Part of a small language model's weights: MLP 2048 tanh GELU, 901M tokens.
MLP neurons of a small language model. Each row is named by its layer, matrix (down: output weights) and neuron, and shows model dimensions 144-335. Each number is 500 + 40 x the weight over its row's rms, rounded and kept within 0 to 999. Numbers have three digits each.
Before each neuron's rows, "fires before" lists the tokens most often just after its 100 highest values on Wikipedia text that the model never trained on.

fires before: "|", "\n", " |", "  "
L6.down226:517552447441514581500419516468464518447474463481556573456540461572545492479545588465492496534531505486465515434556525431495484496436552531505461525505573571504521540451453441476499486476446469491525475506442557494555511496508529517484552453512500495577501514502499476477481463520448542521588460483527476449531507440451526500524534504537531574500460514491424460508480537508466581502418542494410517446501499460533545472488446530457553428423498487481375508450502597490487457481525516493434469505506506488408483512453426498478449564514475469529503495502529492485448479585465522458

fires before: "\n", "|", "  ", "°", "\n\n"
L6.down74:523531498536447488514519462570418538554478466469478500523530507481500462495516492440469492561486520480494508511489459553403531461522515541579551510493500490517501463549453488546487490496505492471440452513523437520557527481522461453522446614534467583483510540505460465453549493474532426512490549487448449451560555476523559496498472522489456421554554503650559570499484519433445555460513524497452539528484587515498503447532488478495471537461516451458496522510503546559436449440485496572548441466529506502403532506525486480514463432496563476512452485524529473506398484485469517512

fires before: " |", " 0", ";", "\n", "|"
L6.down572:463476473507522470432529483508455549552494415538516531457544514514436511493486545509487491597480551595483477481506454527463415453582502528469570481468573564560517495537435484571461513490521489462506511430463479546501499540498483461530453535539516480538525486498416460517443454446486515504556449481522489448527516523496405464516452530486508416479458526409432510564522464513507516501467564526477508495435494515524447524479496502506547435515480433530501491434494468529531573554498552513471392443513505537509484493470473518521499589537473499448457511482516444513566505495502567483

fires before: ",", ".", " the", " a"
L8.down160:402488472524515434507512386513551461437458428503471496523530506576509508499531505447491607502467486556498511515466508459548515541454538592514470463614507511464508533540446516487516484485506586539474544545552503447552508496490452522498430365504474505428531534501546511607508540445508483387483495520523510504555515452481532536455560479504504484546486471487516495544467480523494499558491457502480534489532512474505484463513540484477476427511592549528462548523510501527538502529542520503500516537531465521467480538472486563471554435521516499500480576470449450443502451515503424468

fires before: " |", ";", " medal", " 2022", " 1987"
L6.down1363:500419529508458520577522558454451471486456493548509609525534591522440506524517455509430575449505511566447461560471500529501473572458581496484429512554491496468521524508459464487529442611532500494515551533481491491481468496434541482469513504531521513507451506518527443504515543459494495448566581482577558460529522504506576534494477488501558472508535587537542478562467463463541445501488601474486411513524500533471440530515424468511556516535486501539540494492511446520490514442473524537492427406561581508592493472539532490511444572486473522438541503550506476505486485517566447475

fires before: ":", ";", " by", " to"
L8.down542:485444505452517536510520445483526504485476428424527511381567528537516468513481482573545523518478541513532549463436461479490466474483550472477469516465517535538502475481490489574553461442487455474497535509462524498505363523476517537493548520455557459502423443475478436501491531573539556493498483468524457541535445535517539473501465506529552509463464579469523511428526486521518445543472516515476468466539521498468524506473570470521459553469567594514477528463483504436429522476601480549463526488456534547486496489529496498476537513540530450523534513571497429483564538589502507524

fires before: ",", " place"
L8.down760:489462460439547559489454340483503468531504477449463555421510451478496541493469505552456534516626512545479460509522509534574380483517566424484487464532486471471503579489462508498488470539488539540561461431534541500498473538547560543453441502477425505554522534488524507514497479484475525572474533437470541529528447497532507470504547484495450536468495495469511480500534557504491548473528522496483476560478453424459554513474500474519502468487514483496532535506480567550480506486533585502466445530517531502481493527429550513538467550520478507543490482492465520491575523497463532447

fires before: "T", "C", "S", "F", "A"
L8.down1958:424516564484522516475455440458507476476422447466508471451477534523501534466450467489409479466471447526525547374450400506509571538580501482424509502533512504515538561480427561448524515515484526480578500477546577609497507529552579521516483477456527469524443453463560502513506529540483516563533459527599495466488477430490513532468511463471491608469537498538532444453437500568443512527431553501551555517481452532494485507547514473474459526521527479552559529468494451476510491506460571495524554450411481497486426547470533511513532517546585606496552507453405546479522507497501493487

fires before: " |", "|", " Party"
L6.down1388:473459439517469451479491454573440488549462481465571589517444475521541488508465528466503481542471513493484530454645482477527496508600619477503470560503504499563573496609544518465476481538506513507530493414455509558546450506486523461462516515516457585470504516475457509519507455526495518475540504487489502486543488446472424495466485458565484526530486521460522559522512511535524597440442480588483572527563557468507515502542505509502462480450510509497443474420551542574490463514484536572479483528493445499464515438540471470392485503467507491502499540468442508438365561489565559543

fires before: " |", ".", " (", ";"
L8.down1184:419516430543441531505540489445448472507563497474502493445554548554384519480487502485441437539469503580510511537489461491494492496569482518460448451453540501503591450500499495528489498485485488569556526443476474526544507533439488513409497575433492395576458457442515501512489520515586408514515514538546538460484518471457427475480542551481486496488551487510476527534489476453534446485471471473544500491549550521592498458484493472528483494475571515530575447487503425481553525444478488454515509501622501515504546550479457492465443502479495558549524502493517466555539526551413462501

fires before: "=", "."
L8.down432:495517543474495404644520548536470496519553469488442477508495490449538458523494448546490528539541488544536470453434472528528514536484489511525466543508523507442497512444551414530527493511436504489469575562533552519527557424484553475530534498583499495506457545492545500471476526510525579508547517584502542480395487497447606501461519543529429549517490476564510515513531519542460560536490485464478449557517530518485505530478506404456514527494511518487460471520529477490512512458525452488481542493521452507542405508463516580425503574442509528453461492547460503433532460505481477538

fires before: "-", "|", " |", "/", " ("
L8.down1457:530400479484543475522515506519466462488462486472458451465521485554534497446504516464549488474434500558439526478534540488579480494529527483415461490511497489519451534484486485491429513536514571469461549470532495402480439578480523447509533503583514473574560517542441532498473529427535484519502500569491505516484478526486395498524520552457504604504500536562513529544578486517463511470432446524459503525442437483506482485526471527409533514520468502539569518509502471462517535558426474432411455542502521489475480591468497508573513442517517514470519500502535595473517442494518551506

fires before: "-", "|", " |"
L6.down639:515465537506489476545544449543458514472516499479487466487520499488561449509538527570501444502482567449570506507508581514503489497428512528551514493510488540507423506531530437494523530502515507511473522519567449512561499451567521540518464421480452471453462466486548514610525489528524473420522515524463540507533490503454495515478494427476487481492578481605469493494530559514578532445532412547538484506455585517557424478543564481491418457485425543470474474453479578559585463416433481599449517493504485478517489529524519570423486482519548497507545508507503533489473486500453545414

fires before: "-", " is", " Gold"
L8.down1150:479536503564479540494495496484504559554563489496447468510490539447456578421451481544458494564498521530407522518491378497481527558538479508498504532461508492530495527518529509474487526536467462510548543484488543541467537509510490506498475505526531510513530499459528536530430422469511413469471481522507480516450525501452512492473556515565486473428522431524525502460512467575511544511491598440548521503534497503467511531474532599470476483515458503516507558432530473544521496562471591471468505505577511509516476479498482537536517499503427483508514512454455501479533461443492445447

fires before: " |", " –", " Ant"
L8.down497:509495533457520480489480379527534545542522478453480456568588518570546532484505516476502536546443455428462593492464442516547548569487452485490543439549511456546480500565473461458584471506491486490544474449455440494537489558532487515461450475523506512508465495428485594507512475604545470505463419475591486521465523490500521518485504478417484503513541453476531525506482465480464518484528512500551534522481557468508520422518567495433482459553503528523547462560521496582519596480477491493553517514525467506558457528499534493498520535497512491527480498483494514502535496535506475494

fires before: "|"
L6.down1538:574559461537434516472433569476401482481489461467505529441438531523501497550492546414441479514541496528460547504503447503539455463524509467499520513528504536485504525511501529570485435455416544437551495495505521519507531487474503521504460454573415455496550483448479441505521508481562550486516483583509482521474537445438538509469515519512451422389485570443591470489406543486466588481452463450474506507490547488502469473533535543541450502546532487428484510424433479547491447485525496466474459576497500471499469511472530468504541541495460455486501561479434525476479505514474509495

fires before: " |", " 0", " ENG", " 2", "  "
L6.down1912:539472462490567522460496491537468497507486557522528511572492502479457471473458490531485514501524489473556520605453489516497488493417546458512535528563489477493477490460547483526463463456504544465515465521516518494463513488483527522603470451476532475513451488497450528449429489440502565534445521474511555447474506521552443536510528479506469530484442488532449497481538484436493571494449559529492534540525521472495534487467460523492540577529506508484440493491512524474422464505543477524469457420531540559547562511406414420523444511454518539482489532461505477450494503511499493474

fires before: ")", "2", "S", "C", "T"
L6.down335:394522464486519561464502524511549474525530531483545534469572531519427488524496479559483526496555478518496488406531578520564540512544476517494419579478467458465572484507478461519528512433476471448600456501458436484522513527536526516486460502536522531494574516520506566534486527581588456526495449512537524493537476494451534453487403444467489496473524471524502475458473505504555501519505555483519536501474538552480422486434538477604548540521479454473503508490478523463482484551528521544445457566476481452477481499595510518451490543479558478531526480488485451508492548538523476415

fires before: "-", " –", " |", "log", " Summer"
L8.down1142:495470466482490557496469515509396498469524491493505457477509482469494466499421505545512470497482465510575547453455495494447470502457580468475487543556476500532492531491545417436468499507495545513549456449528503474456415568481474538471559590465566462535450536523505502507548495514519471454503506432474465498501506444496483455584476535479487501502526523485493508521419489490473451552426543545473533507528435475517571496528489524498554530508421510483524536495467432506536405515530518570490522547483475538481606536549511541513519482463506467596453506488522512546538555527542473531

fires before: "\n", "-", "=", "\n\n"
L6.down804:533513452486510553457533371536531527458584534481469522449484473453480529509457387516407520469511460505529515519474631523504462502509407422424518461503501527540488526544566534550502467477543506529446479487457520430530477546548525519510535511476550478546562562475491552503507464496545492470481498512431492568549491522474506458525497474534493568496543505532448471553521539513534454419510445488560494494533498505457482481516454521485486468486466554479502491471409470478546516549536490559536484410490461482501425584507418514494491451469463536496501540564502549458541447549448537514

fires before: " |", ".", ":", ";", " by"
L8.down743:493489498449530528503512408515489457449368416464508536491479525532516446479462477538454423527517467537531460524526462471540575520506490498467517552505557533434579464474539581490508470445474479440548526581505442500451492486527502468524500529546526521521532537530444521495556489474478473589524505492481437485520493502498524554492454493535535563466547504491444507518534462551498495497597510478494494453532471440614444498448503544458529512454554524409498485505483506480489563542566471642518479510551504524484494530568511427498500528468477536535463456560428483470500475506459450535

fires before: "-"
L6.down1271:493510476527550484514470557518532485515455524514504466498452472466559470542514478501507499473527479485507520500498434511479521505520458508544504540540479439551541555527534498502532521434445518468539566457461502538445525422555547488479502499470560478468527552435488571516512596474403483497558533456527521512559440483516477539573579515505513426542489511383564498514637626479467473535425521460462589579451470494531500514512447495496514492386473451486520454571498504499480452528509532507476453462478493469504490481531502492447478485462528498553460562506538546533432482512485611529

fires before: "-"
L8.down1546:545426414546489550450474529473478552536509525486437483427501573481498541520535442478440554457500498485549570489564477494550515542475509489519464527520468565492463549482526573575505535485509526517411494505481502465463552541531481481477539553531505483485531521484486493526503480489441450471480468504544496474498464438399514502566555461505557517545564474447557483466432532535512411454440537471561470498415458576552517482523543504460417518503447482500523472481509494528461515536497466510490467523484505481550514475547511530535491432505453417485460531497504498496491443487553514452

fires before: " |", " ="
L8.down1563:515509459504499537542422400517530527548496467483563562490449574528515486545485527521475512523474521491523454557478451421492515467516449536507552509523552487566529493494438534560538522485533575462495496597491498466525512453478499508499469495530524536501452495447493508461508413517520482498505431481451472518514529475466503567507498515502547486508502483497570451522474531521477555457492429472476503572477423469497466523474503457489555482570549434464568452526479542480517493511557493496510497457570419483518524503536459481500440452391457482472518540489535478519467493489517468475

fires before: "-", ":", "  ", " ENG"
L6.down968:551482547486474503463445469493472559472508494518581447575489505486523487467470495420507501394531548534452477464462622534471502498498441428499492541569505514520409520520466539601527496495532504474480472481490593477476474482480476514525509521459559521468500460585528517452485447417481544505546468511493535499497512565461526488569491519500507438480484522463443467458562440544543529486427537539516496509508570457416508526559487514506421551522483445581484477552480540436543453507503565550491425521525485495547444446530542486600479451568491441510540537568511464455436494468490522476

fires before: "\n", "=", "\n\n"
L6.down86:507519468571490420496514539533438479526493497518476495451492463584425499440502432486454523570514493543554536472489482414454463497533453444520495510415578538466503519451501459518563468446521496502507475488526551538535521473451512468517520527495486501508462569492484540440521497436492459532579495511432445468505480508497495521451491528579542465473476516583492531557510563536536494455500458527536585476549485490442499541508457489459504597524437508482495516474545499441456426523503505540459500545491593492584470537502513587546519487467546512524487539456439534498513499486471475545

fires before: ")", "–", ".", ",", " to", " and"
L8.down1067:481484542518451469494459414485511531539530460523468627542539537482506493495487524393339475467469483550575549470474508563505454604468490502496554515481548457564513527502443545536468527555493505374461526515533473501434555486453485512542495491543487471489489530505533504506509488527491492478500378436483510567516471443509426491519457518459508615520477493515518450494457478478556532516496481492498549507464464456405479509459538502504557551509496435485468527499491524494455484425540537524527455508491541500486526490504506516494444509471446543471476510508438555575506501518438481483

fires before: "\n", ":", ".", "\n\n", ";"
L8.down283:580546500493565521499488515507551531476584443486491583491531517464539546456505497477468563478525509509419525473487432486484443406551470517465542604478520548503520511507464517519507471466529452500570485482500570482516468486465450480492536500458521491600543542452508534542485479521523504428468438521443466526531524493519476560482470481519502539517469538493486486495564490494417545516475445460499541454537503515551513556474540431533542520447561509497480504550573523424558535481490442561477499470540503493484480421571466490504515439487539450470484462553585492439448509514561530518